From a checkpoint of a small transformer trained on Wikipedia.
Size: 8 heads of 64 (1 for keys and values), 39.2M parameters.
Architecture: rotary positions, no biases in attention or MLP.
Training: 494M tokens, 7544 steps.
MLP neurons of a small language model. Each row is named by its layer, matrix (gate and up: input weights) and neuron, and shows model dimensions 170-265. Each number is 500 + 40 x the weight over its row's rms, rounded and kept within 0 to 999. Numbers have three digits each. A neuron's up and down rows have the sign that makes its largest values positive.
A block is one neuron, or neurons of one layer that tend to fire together. Before each block is what it responds to, as a language model described it from the Wikipedia text at the highest values.

Responds to: World and nationality modifiers
L2.gate26:488558493449516459534491516417453405457518552498450494527473525504484552468511465495505540547487557530501519556516532466518513414535471457536499507436436454486487535533483526453478498492479537493483457476408466507422514509479495447487552507495473471534560497463504540485509501445481447504
L2.up26:503542500466562450537485509390444415461512552505519438533486451499506502460463485426555520503502526548490522562450556519569500360547488426571527546487456470511471561510481487504464489520511483531497445446472495549487551520477499521544530457508518444538537538492498516427499479451504468520
L2.gate250:514521542504484504454506453447510479470452450442487487520522447500502383532518513469473556453492575475481506543400597534572482511509582445573526533468493560470545508498481502504536514504528525470478508476484449533530536467486580433527549477422518515438444540606504563503467508509435512432
L2.up250:519462521511490510458472466480513485504496417430441511502494429471499396545511512486488488478509537498505475500460507513467476421482452423562524559499566483504492520526508532504535496479561434452466542503452464504485503498530566522517505521464580496416465495549586512479512545506494518505
L2.gate1052:574472471476470498475515507512446497470598494547587471599500552545469456571469486456498467403517579477503526536440503497501500512442528424593480526472543500469440527514483544440409516553547455445527443432492434489489429536559530514524436516549513575486492530499536487519508474511410459539
L2.up1052:534461494484511535466476527490413548492467480510555489534465562534517481527464544460517538454505528552504396532470510515503522542519555470623491567489510483469468525541504556490472558550491478470510452520504456474431463553521593517526508494479445577516479542580556531461485502592441433502
L2.gate1852:562535519476445527488562469530522519531523507528447526604474558540499575471489539563451452492520509540565536502511528542486504471561604512488549545534455549441499501512518451416493463426450532492459541562497514458508488544538459503487553499518481441498470436499510478471478508518505465546
L2.up1852:556473489492506493505563459500476496521538529545520507550520580556472540496495495426458515438519504504507507509504495552511445478494614528496568577554455498445482473527487464473538515445495477488412497539557544518436450471566514470491501473466472459515474447462507497444508578465461526483

Responds to: Inner acronym letters
L4.gate55:401500460498418510502491539445466510519433514528499470463444558454409425534487468443459490529466459462467588452477478440492480436531401489538527545527466580496562540532425523506468584506528493555452422491515468498493558607575526510440447487578550446436546445504564517510489539441507520505
L4.up55:583508480524419397536413547426494524464499503450483489514480472485505547550448476500517452458477480507481432458513454504431454473529470480430442519441572562465471461463461520446482499457546522455481572478487501519502483506484520565504484469548523451596431577408517553462545473502436499515
L4.gate1728:543465507494525468555461522525425492510444503459509403500472463444476479446429490458520487494518593440498528493513530450455460463586540513507500484488452561455507523536494496485524576533522545514512459506473508482494495474500475501477449466467536430485515497481460455520483520520493379527
L4.up1728:458477483468468544531512492546429421497463511474508529461454482476538495515448547564481438494489517535515456496459453473443491533596534503470532445461460462518597454519564478459565508452491609469492493552509604561520418478427496372483465493404529464522530503490493481509459526473458463521
L4.gate1843:408499540471459449526553590433451439485494485491523433531468523529445440534472530484480464511500547476515524470477566466490530465516471457531496474524526482476572506551536494525585498525524545543507518507482526463426534561502530540459488544513485440494522508525498487503496515526529520448
L4.up1843:490449443452489436558440523503507475513504474488533500485546495567462579472412459503481489508481563421514484486440458518499527528521560478454492619512461539448508496526476498475501547499519481507466431493474482474426541534482455534447430421487525556506524498495483473526536471466483503445
L4.gate1915:478482456521436505488481484465503470526525588452531418462454568492498543488433496535495464500420525483570484460419508486496526427534596454510587523488401555536534452512446493487474448514548492412554529527478537480503491547461527494476427516442502446479551513485528495546555427523620487513
L4.up1915:484490507528495489511521535557499473475479507499481453504477446471523434501481488555528429482479527449503618483528566535481471486496479437485519499466486528584526513527491483548473536502505524492521511514524490495495517447523517550522500538492518452524468455504528522512480501491432457483

Responds to: Chinese name syllable pieces
L4.gate125:495538457517512465406542520440493495490499519540494438501412500509445556502533487475508484473517481543511483472473483461492427464597446487462479510501456513510548553564491495448490416537456546489449561568553429496503608521571500543504546534496601526471527493457481505430534550510503491551
L4.up125:442508517530491435455550517529481471468528457491459484513493486440505404512539536574470543528504480582480453522396476482528494573521460572542482482453463499496462476482434419515462517461483501501506535510552456461497560654486459514480521489480431510456478518502483516556593518464460469441
L4.gate389:493463433468544453405558477438548477502418441532476433554471514523483526482493519465494520503491513482468538549560478457438486462541545546520469454492449516500487504567479555438483514535456481546449492533558434463495543576499429493509540432585522538482477488471477433492498523489492469541
L4.up389:552479541492483431499504505480483520491429500499549499549576500472487541499496551494450498509468496477482602443540519460398424479550452475465482478508430525474490475471439534381516545480526480523503483583460515463507442570552450518516487423537489463446454522455452476535556481526456393447
L4.gate1781:444496499446473512439417502582480540495541551477503475541492439534419478504516496535464524513506536461550499481462515471499464541541487506485565409524474434531504567459496507479470528477448463508471533521483378474599468575538474483585467487528528515544486514482488441463440504520506534511
L4.up1781:486446484426545477485478432514478502487454531493505436519448488468493492484477494507490440508553453413495476436468552437470433479526454438467433495472498515469522460531464472464512575441472560520494470538492480461479542575523416478536567504494519544486543496427535466505512457499491496466
L4.gate2020:519471458473553506521455449447495511469507473533476423535413437519523538398476475500497502541379531450500397524454506487477480571541447568487545459527436488502501470493525531497467575481510431503519538572493449402540545518451439503450570423541485519471488552476446440465527523513487532478
L4.up2020:527512523480604441397474597530546512516496505591462542537569412452493560512435476521464491500500485493473511480472504454489464469461401519487434480527538460536469484462428482541459470516547496475501535517554577514572556445491549568460465516516464503509484524489539421506506565522527396454

Responds to: Word fragments and abbreviations
L2.gate286:512433499480498505575466507556489495510489483613555520520493442486481468500485479534589560514538575521459495502500470550502522454544531515449461510433490556480458562492449516523554506455501487513576514576511418485493502510459532512535535436496563486573534452463510550476515471514540487490
L2.up286:475453452455540523511443516547523513475571449503455545476445507540472431444437575488525483504459487462472514491474551480499527414504482505507486541445470446516498515516544459502619487471516470430557471530531451570483518553509512515433401464546469488502547450502469544562547535474502460514
L2.gate480:453497494490605532518479534527527454503521482613517459488467460583432471445433457504485461461527464479470509485500536584450536527489533549479472504469468508488516485488540514540536492475564458476469554490510499518466467466507533552544531471480573513457508476477520507475453487497520504461
L2.up480:484500557485534571497510463540532490498488493441475508495504428488465493564588557546472504488506446504547510527567550523454497501487453498558613546547564525480441461519465496522480525513513407531521554531527538502601415459570555495523511459538530396577531501478487530479520485496507406485
L2.gate1062:471455473435495515457491507455486426491460545440466472501456462508470522446486479485436481469521472520530587530571515547532465510528420484521533530518468516564578453491553541477553556509517409515541534506549520514479464539543570498485540512443516491470517488499482508413502492473585410494
L2.up1062:537476551505507451582420472509508463497448474577559512446562531512498517408407495485554472494466463483438496483467529487513536504517438512509500552455475537530483494524499437498501498521548523513555502428474457502414460495414504460494556484537442503522509544438475499492509437444521482480
L2.gate1518:513395499572513496504469454528509474463468555502431451501488467454440503412550461609564472526572451472516512546442532529491508524540512408462500493564516531520465450511535557451526491514524535492402426484507497486416497477483488503522461496512473406422457537542470559513425501543552492460
L2.up1518:494517533470473537547529506511454495530524514457568493536451431493462506474498479458521434526535443532534484527505470531473529434508476487434485521488491526536509521489514588455564496452477492554500445499548487473478536518512564393525485505495615467457478514466472537454502489544422497551

Responds to: Unit exponents and pieces
L4.gate21:508496522526531583514555537517498485451552528481454511539510452525478474605536548439484534617500482493549581454523487487441503496509480471499526471556476509521462505563494480487527546428525455516498494532502570591520469475511482506423563557474525497476514418542509606527546450454494539480
L4.up21:504502506585609500517475575427512556501470532523573486535450539551477513540534450535456509505547454517531521548492455500498513495451554505487503405491545532542501517461508508492538560519581495450545534460508531584518542559542485541539462563489496499416523468413507477447515458488524485455
L4.gate1059:524487486524509458496430441461464530497467477500501574469513488479498555478488479400422457407580417488537478449490496474483483520471439467504474548538500495556492606526415517547491492503538479492509385506516506499449525456564493485479467546417518509450508514577477536553543486412526492519
L4.up1059:457503450505440515549492474466455510511511532529495480521486442542556535514459447465471454401492541383431534498449497485499544468448503482467484526526507530507538531504488499559450550587472433528503474527456603500531547548535523499475504509450515503389483470499437509482497569456465494428
L4.gate1547:549465511521447551515566509492500493540465454509437455476558478505483523485566492521562445499511518506499437542554487544527505493568476440487507533467509470500505548531575496479475550552572494452569470431484527563503494495540508491494485429549492476511476549518536576476479496505505492544
L4.up1547:547515420525468452515519520490598482504500536508497556558481498508457475531529541465549533542517524487538566506389448545515480388478495444462498437491548431541436565473521466570531465495591512437433529486492485472507462475520494518524583539500500478504435526493461490592509521426526466503
L4.gate1839:472436552506529466567504426482597534502551416440499490523560453456447540501542495524506509515644505415490481480487502489478484434500436431484549490494487550475476522510497473538519521483573483535509490504491518431535501506510539493463531560537489503470523519499561502468527492491516599441
L4.up1839:502548491483535447444560507465545565538459501531501579533448441516436494482517470562400477505537517461554581468446524530526471523442473548434533520431560526507489506512517547539486482506494489435505449445535530599441467477501556557500516512464452497433484469441503575513537408519511531469

Responds to: Scope word opening names
L5.gate1805:553489527536526572481505517423462503546554463545533487478514587531555547564500547538433574468518560534629570501503500505535509436518502442510518505485490485482476506468414524488545498467501538452443468537527518438527507540524523496444550552511488506439537476533439502540478483482506456456
L5.up1805:492481509499500492542488509498562551486506466512580588543469567526503432505526502497412491546487523452532471459494505521533499500450538554473498447482403505518463511540469504496473461490501500429564492434536512511533485554529428487533489529541483500543477537489480473440456482522447415468

Responds to: Causative verbs; word-start fragments
L5.gate119:447510427524550577519480460467531474583453512507488496454577565452443539488469538464476520479456481528536417450440506497489476542522510517477422462479553551548451528485488464485459518468533485539541481492525496499579565499482502446454515549523477440538504556507505439505528524548535557590
L5.up119:453459517449538468554472507470536545476485462532515542450476500449408523510561511577425505487544501445444500455503444455490554470490452516476433444512530494460509492537483505486424450536554492489522470497495489490514565527475488573483505600531494479519474526502454505454501549555434536542

Responds to: Single capital letters
L5.gate99:480562519546510441567500525495532427462532477568457520458475510549519510488452478570502490475541541498461525522452432498516522498496529471453477515509439568545490530548477566493504512521465556514512452499483507524487513474454471448491465490500472510470524472528498542491574520465455473460
L5.up99:543487511529531491551493497420580533446490499543482548528492495511539561493540487478481481506460524486465504486412461530507449505484479486515497456462431479533516483563531489470511529419559514574519471474525463500438437460490523463588469529567422489464515460528432532482506575440589474472

Responds to: Word-initial subword fragments
L2.gate264:530474492485487533525506431461446498471494518476478471492593529501531535484511499495510465452391510486484460541533531506534533529503499597432530511529542484483498489527537444499562564559565612394531429446439446468485451461551577495565529511561459562549591470510481534513510540508489550549
L2.up264:516441427525478505567487540479510578447523524467522504509502501519487527485421461529554506517448478489462460470574521472559600513444443546491504515501514426433481454548536416464487517533465534413517486453526498425516490551598559565465497499522466552582523424505407492549445576531503505561
L2.gate975:466468428515438507440483466480523485456585435515471467552492491509454528526605450519512531522486473424523486538429551493518535496490491494487479489528482513502503496502453480508483545481482480475451519496500514525563484551552535494509488501491444528505475530550438441489510533520516478515
L2.up975:480384486548470521455493430555540535375569441562526472505503497489470523468585465547419456473510515537493501577512541482505464472539533518449443483500474515455607484459531443501523534461521417513487552448497505564560449523543557553520471547493477593520531505520435553477484582537502502479
L2.gate1138:466570451572425460494470512524594499476531485484555376497564478522468524462571507480537466546439470501558578528528491508479454494517459514476556496494462528517516533449499555530574551468503484434444441477488573549480532546527547535514454540431456554476517556593456474533524481505414503517
L2.up1138:555524457473495534537495529484567512442507439470500456454589414457532485479562469488514478497510464488484497519465489454419444455486495485475576450504464507442565483434489526529506531465459501497487424470491514442518462500498512533427538493467500525515498497583485487552445469554460559493
L2.gate1584:532496481476529520503546496404528514528473490524525513410516498481506454522476538506569454516509463489498460496497465513459504475540470493499492539468451534622457500506458459496502506449550440407572477511512484464447541471517568576607443436538497475550491538578451546497508526522517541454
L2.up1584:436417480485493500413483513461524570504437516426485539475469486484535499509479455582451530537501467456491458507503524469503532458503522502462561539526420522532485459445467493499534436536519505416440382471460523479444534477593505477490478487520479497533478604542515432548505504544504497464

Responds to: Closing notation tokens
L5.gate1824:480536490474528495569550546518560492528516533500461434476482457500416496547476427423474512485464394495418527552472468532515574526567491461593475466503562427543530512432533521462516522562534511453486543529455507496525507565621438580455451490436603493501516502519551506483555476488448478506
L5.up1824:507481548493522412488499475496533509562426512441500477480513460525503492468541493499451486520470444436471473562428515499507575510475447513569501537591460514540514406597492574558483533539497517465518451525537485504554458501451547458493492478585461530529511415561425543440465521551439505491

Responds to: Mid-name word fragments
L2.gate651:488509426578550527515537462477482487450468472453512458499525517517448474404486523496542427518455441490530499496534523473563500498482476496471493496431442489499498557485506523443522552523592567510430450503508451492419468493514547524480504542576525523401519507481532459498462486465447507458
L2.up651:463465483560556484462551461499521546443450508470484482563541476469467516353545513479543543542476489396447510579447482448465508474491537419454445480541443508521500467458487563580503494487518512570460572544490500485497440478506519505519545495491528516421502578485508395433516533449506517383
L2.gate1368:493524472483522545446608467522555535501397541511516463535495480477459465473470460445541474526527470473458461539455505456465563475446527493508466453487499548498508505541471527510476459455529529495553501549557401517393550581484489555517499506561461490509511532541483526491490547541496464534
L2.up1368:549525440506459501455501460400518503550471527430507509459539559508552496477489546423445531524478524504494490469498467501534492476521518511535547464524474443552413579483452502474557389505489533465518472460536551528471506506404516539514475549532451494487507540487508445427466501567447468594
L2.gate1740:470406521487483541549504494422498541506495542469481436455482462490435507469440540541512530530554503445528472547481557487426458526495539489477483463471486538475516448453520474478397419566463520468509482550516440458484482475505490497406440462499534486422537500520430480550478467542364479556
L2.up1740:508473456497534521492479498464555483461476589499482499463502448624437552510499538512531490625572519461483541482554578466496481532498477478480464475507484604497504398499530501494420498520466486493473496580545421499518523522519511504531500481449498466444514497470468479468464456507448543517
L2.gate1976:475447557505511531467449486527561502438544549581513499435528492531481491580575524461581505542462589407502494441440530556479478533474486526528499520546494527499478514475549408452535471481510457495515486534471536483488494519512585540577471509550516422503536444535489451478540506509460489535
L2.up1976:535485441481508571470559525423479470484523503492542505434516528570461550542525523453444436482539526488442472529527472473521553500518544564507530454480466492521570472554494498481547503515483511478516548521451455498558561394498566510414595526494454576470520388466516569472433489434564500497

Responds to: Name syllables, passive verbs
L5.gate2007:410525452471552453523487432545476452438464534562461493541485571516538545447550459514493463527441536439501536488433514456434483506541448505469455442488476498510509505523401500499461519530480505520476440516498449485558473491485487429456446496516578469456479479486531461526484470511550506419
L5.up2007:487518571526534496514550539471481550522484451508514477471605505490510520504522554514459514483493580524488515529498512539546454462541404513486479513570527508485503450497459494480521425498510489480482495560464468427513504527571512486518558502498477561524563515531481516471571491504471454413

Responds to: Mid-span fragments, stats tables
L5.gate889:587461483461495497497539421469463546522468516580446442539478488534506467481545562486542478557516539450520523497457487502398471508527535498548473457542528481602485499499427517506465440528550511485531513445483487511523465470487525541584526548489469523449473458539432518484469487572518515508
L5.up889:480444479498478528447472469508470554479454554522494469504512520486501485513510461535539538476519554498555550487454495508454478452578487555485534471485516498501519556485462476500470535506490493501526503470472434544492485542497524589491463572515496438505537525510474542499504544481493486554

Responds to: Year final digit
L4.gate4:591463499450483566511566506549554463452486481460522533497536531541507522559504527510489475540576488479609552524537483469502504592573538438516491454501565519429529522460484484488510500560478529494477570406500473492485492501534427554534521500484517497573544458479570479576579562553535437503
L4.up4:451529482544526483545475441512519571564502484557533555469522455499558463535530552524493504445463488526552476501474481515495548550472526441507555574431499469451465510533564498485527527434528491551588446512532558491535487481476509521560492465557513583525457543539519482571551454491476465504
L4.gate47:420513435456503580525490473578456531500487458536520601509491504484502547492490451421405491469451505485582541484498421482527541467520509479506580503574470487463512511480438543505485517452550495533486523560495432484500494504446439503526415522517483537483482521448475490555526507474477470458
L4.up47:481558539458507539477468495460480463496505458533475490518504484603431507497503498575457478454514481450559524530514423541486517531530583532562554539498497517473449522475517491452480518472420469508478546420478455541414511530512444469514497517477551555474455493540466445449504476439477522479
L4.gate522:550519547482468518521569479531490548477442469535504528474485511525525486469511529417504542539463535530618599495484552545485534545541495477604553447540543550457453528511471499483513497519493478513527483523515464521471565446433542510589471480440460481484513460405442557447494472603547451436
L4.up522:533487487500465510499566541523521501474451432504508498454536499528537517492440534424435462485481567604544573544514526520483579549525503440542520525463500535529520486496491436472495511507512536555588480501580548500466536606451451494533513535463495482497449487483425529419478428506574424568
L4.gate1572:462546452486520484532532482480468479462532502573448577526466476466512512535480534508494476481594495428536533458467470458553523473456519461464463496530505494514463458453476518466473479484537550535459474576550506495454541495486515539529502516501495546455477447508495491433484514457508493516
L4.up1572:520440489526531415486530476539503501565501514486531503421471522510428518507566545516556471458512547516532479458556518486511507512481456528563490555539513420451530496525532523499580489543479571434512543478510507445521489615538511534472537515499555472463548499529537493507493502574508488518

Responds to: Articles after proper names
L4.gate977:529578476507527458507378520509492488528494462479500454534491421508477482452437546529500467518503602480486419487519478469491462525431456417410506485522471446526489431536529470462525465497558532468425527530490486521455472457539502520519475434428470524545490528529493489441510450462519493486
L4.up977:528567469531498410509529485464452479498519461413519484517486560382495521489486508467422454476488531498481523488474468457426462514437448507512479526512489461590490462495506453420508438470601591518450513497543523605482486473514435505484525508454526510531482535473459550494469531496547495457
L4.gate1173:506564509505469453492498513473476534495552418464530489496475502451471525500447562456513479443559539458468458551490464505479492491450516490489518482461484490480543415558484480505446411443529501529452492447532469542451542490482486487454458478513483493531501488497532456485507444433487504521
L4.up1173:520561439481428467604467449511461535526497476548451476537470544519476484486452514415499543451534548523499640573553475478511475556528502478451424545444539469453513390537510565427499458438467476471502497510494547546467499454434523492528555520558515531490538437513477466459552525487477485508
L4.gate1444:465457525499547486486570419495477482537473486519516547510538524566536547502493507455433544501498559423522483518509524582575464540541461476555501523446439603548481541501473472470427449517552465431523544520509519517496532459497551447521496500414503519497538509521531518467568466496458467434
L4.up1444:500484535512525562416508468430472498450470492453532510592504485498551493533516424548487541447524527488424488497444529505489444465492533517453531587552489433526444496505441453466484521506473443486488485495491449505532519504441455502526521479505476484573506520576498436473541535489510497496
L4.gate1754:453517487522483430526535510449542572518494404536445529490478492445510497483484432494509408490539523541504544439542507480520493474488490585478513528489462538512462470551519434502490467504541520452536481484473441571428501460489484541491433497433430542511516481491422503470580475453472505445
L4.up1754:449498482453424459499546542506477422478473454478474541469468517465484554501520507535587501511465435536522536425529525458468562556562517528449471568495422528522471546581506466434471474460520485477457501502520480524458493493547498543450501492455489558517507508493489465520507496485474574509

Responds to: Sports results table cells
L2.gate252:537502512465458526528576525549449485415472481532445510557445633526555526516472561536511531514456532437476460562463470521535454480525490507445503475459469462487522466533482586472452541582483463465441502527435469488468483558515555541540516472471520475484516455478436464472498456472440478572
L2.up252:531503471551445442477493456479521486436512554590478511482474494485490465573550507552506505524548479488544572509442549496494525477490501500601473497516514523605473570511557535637458527516595505542548429503466505438516525484527449443529459494500505507477480587460468468403554472601470508518
L2.gate1302:524463448465526544456479547512523415438459523502444530517516526513519441462565475603409523527477482503524539482453525505537518432462428519569510556499425517531541533470515465564508514499494485450501519494459529458504500484485537489504485553497560451440480510557425474482487434477490504504
L2.up1302:497497462453486507437493537483535578426462459489474491448477495502494401463501533481414534501517527464544545477451520479503538473538539567529491503455554481503478545519512512570487514482473402418495495488498479422528470592439441559576485474518487487468371502501466488527499425508518505530
L2.gate1985:555493493413491508449559481473547436552430453485532500465483519460479447585542517498436482511461547449542481579530500541508486511559546520572516537476465440447457501487539547478439468499496527621536481513520447504470584517431501480456500487474495499514504519544499507488511476429508513505
L2.up1985:505476537545432533479534424521485529538483501464511467522558505464504474544496508513516544489511545477506478510519490455529504483596496514560508454526453516460520538403543482495498488441475526484496491549520480482499516527512510507511533504512522437525495489446506481469500506484522508475
L2.gate2026:452493469504471527479473505508507499528474418508548496569484464525475456462512556490553542545465481509482493501488489476431545512554447541520475581537407476444538483541471490472481473547466519549434506464472510450489483546477488538448488479501466552536436470496488450483489377529509463451
L2.up2026:487525472522455560491474524475472484564443501494556484519590373487572466514479519491474517505495491521535485478456498527478532513550461441539514550483422476477531487589490509472473431500461519535435557530490477473458577589472449526541430499553474546525436490515511469512558453534521476512

Responds to: Initials and abbreviation pieces
L2.gate11:505513508472554433545548512543499530526503487471492555564478513461482431444460480424579499476468508524482419429540438507473580494509492495517547482536509537493485442483478530526561542423478514520494517448561444536486490354496549463496438486494433507446477433522493552532550570486474468545
L2.up11:507472485497494473440490529493526541529483505428488516506520481528457551501504490448516529445542514467495487462530560502473498513515515511546465456483516519428512500509585492463469508532502517485486528600518542483472517433457455503541498488438471488509466468516511461473560590487535473556
L2.gate273:517530462534482497469483461547505513434565504524516536532535503550523514495533543503549476542473536458497566503463520575467498446503507519534497501474513487446581439562457466453540462471466508494503514567467449528559474412532513462479517497482496497470475491513506539478472514492546411524
L2.up273:526569523518524530457605510548495569502489520484501504500430441539552477492504505504479489538510414460566524502475548481530485448557547421511489489505496454400543486539481466544553504428500511398475556485514433528474418548519519437495524562434513495448391534512469469454440519511528465531
L2.gate740:443522475489519551505519495434513525544454491530436524554481428377435476496546470580550474586539531505438503422517490464624508428478498544468457543556435473477528417511471479452445383542432565560448511492544496510482431444516498482524499549533515502474432475517540501411488488516456394514
L2.up740:508516520528545527496564440537484485509445529537506547434573547507530531524509489570527461499500479487442489529578491419495486506545523447523432460467505493481448452545529497499500431501555530497470536521460487464460498481515528497577525600412428529534500479516494548513552482517465517440
L2.gate1540:480454530535471530517469588492478459484486538524539422473524518523530500428580478402532471548547538501591570468511530545521375538529436456547487479516486550507510582523497453476468500494500483543503489459507537555424481586560482556507464486539539498540468502535519510533557494505413498464
L2.up1540:511453521520470498466451557473447472514513531492548471472565526494541557491547458458511372491543547497586473483529497520539400506476459455584448517515486526547492569514486491498466507521531509507482469503516494587427443515549399464527513454567535510538454484542503524560564548476380515529

Responds to: Organization-context tokens
L5.gate1742:519529505495494497463449586555523524523538523451455551495514460548495472497486447516488502533537479475455501443432495470479572511533502527501519514540511513496507528431486472482415464463523550522539514553463481567472544563423456510496500472607503488493488509512425507440562448478476458489
L5.up1742:560488466445444546488450493509485449519544481563514464501546480491426525557512532402527475486559482586474501477476493551460422463467501546496455547519541505495541500547453503566490519512523506461499529521469534531567527506510527483414513481555512473520465492553563538472461458432492484382

Responds to: Measurement unit tokens
L2.gate665:534547454475519465577461460600465574465444551496474540486489495482476540527488518475553435598523556484497522482492545511505469475522517487521453460458510542501548508554481506493577506494444562506481432457485509473553515468478469561511502493423456474504581530527419474464503526434443543463
L2.up665:519467408521505523550480506565455510514470488532509570507513526548490569580462482467505516567555558481520517503450533463474471461531519506509411529483602495520491514513484524521578525493471485467459451439459568441552564497507424520528526494541539489526532564498453502449515486545499513528
L2.gate983:496448398485510490508466510558488489476480580518470453567532490528501458485503512557509532502470461459542428497465489503446468532482488569485468424522498504473493548504537506470507480493488498442525586460509482646517473400516512515540489533483504500500508504478480502547477414524522517439
L2.up983:523470492533441532506506556529524506535524474558493518489495482480557467543552534505472499479447550411508499516480495492525515530485478526545512481537544411530449602432516516493490479527465555421582545519456498524542509430436530503527571441495514556543509440496493510483533490539536535507
L2.gate1401:510482457504520507487550540503585479554545479554528502487567517531511477540498574575459528454455515491503469559509529564545487474526488463504482509495469558476494472517457442546523516496520562448547495455489511523526518483441466594421450578461598397561457445520494514501556485518462547503
L2.up1401:523477514490525447511488523481470548503527595564432535487530476502525467583441560509469519467546493479488551486547570493555508485428444466539450582486575487510505479522502458597475550527517539510489480526525470503550514460517533520454514519427593402577442462552506472429470496546482425496
L2.gate1612:547488492476573457499485492503493471528487571569578473483470535583510481517563434506432515497492523487480525548557434518501521533525423504441493501485594479500503505456494522530512504520459491485546477477486519523540507460454572523572517502495474444492517495533534500497500490522447494473
L2.up1612:498482469382442501462504479490503545520530460527550469425515500521563499510536433469503505446496492509511526510458503468474456455511483462504474447523560555528421543480505516510523449504466524467529476476476522551533551495478524517479483545528500507497465553434489506506485444521435433409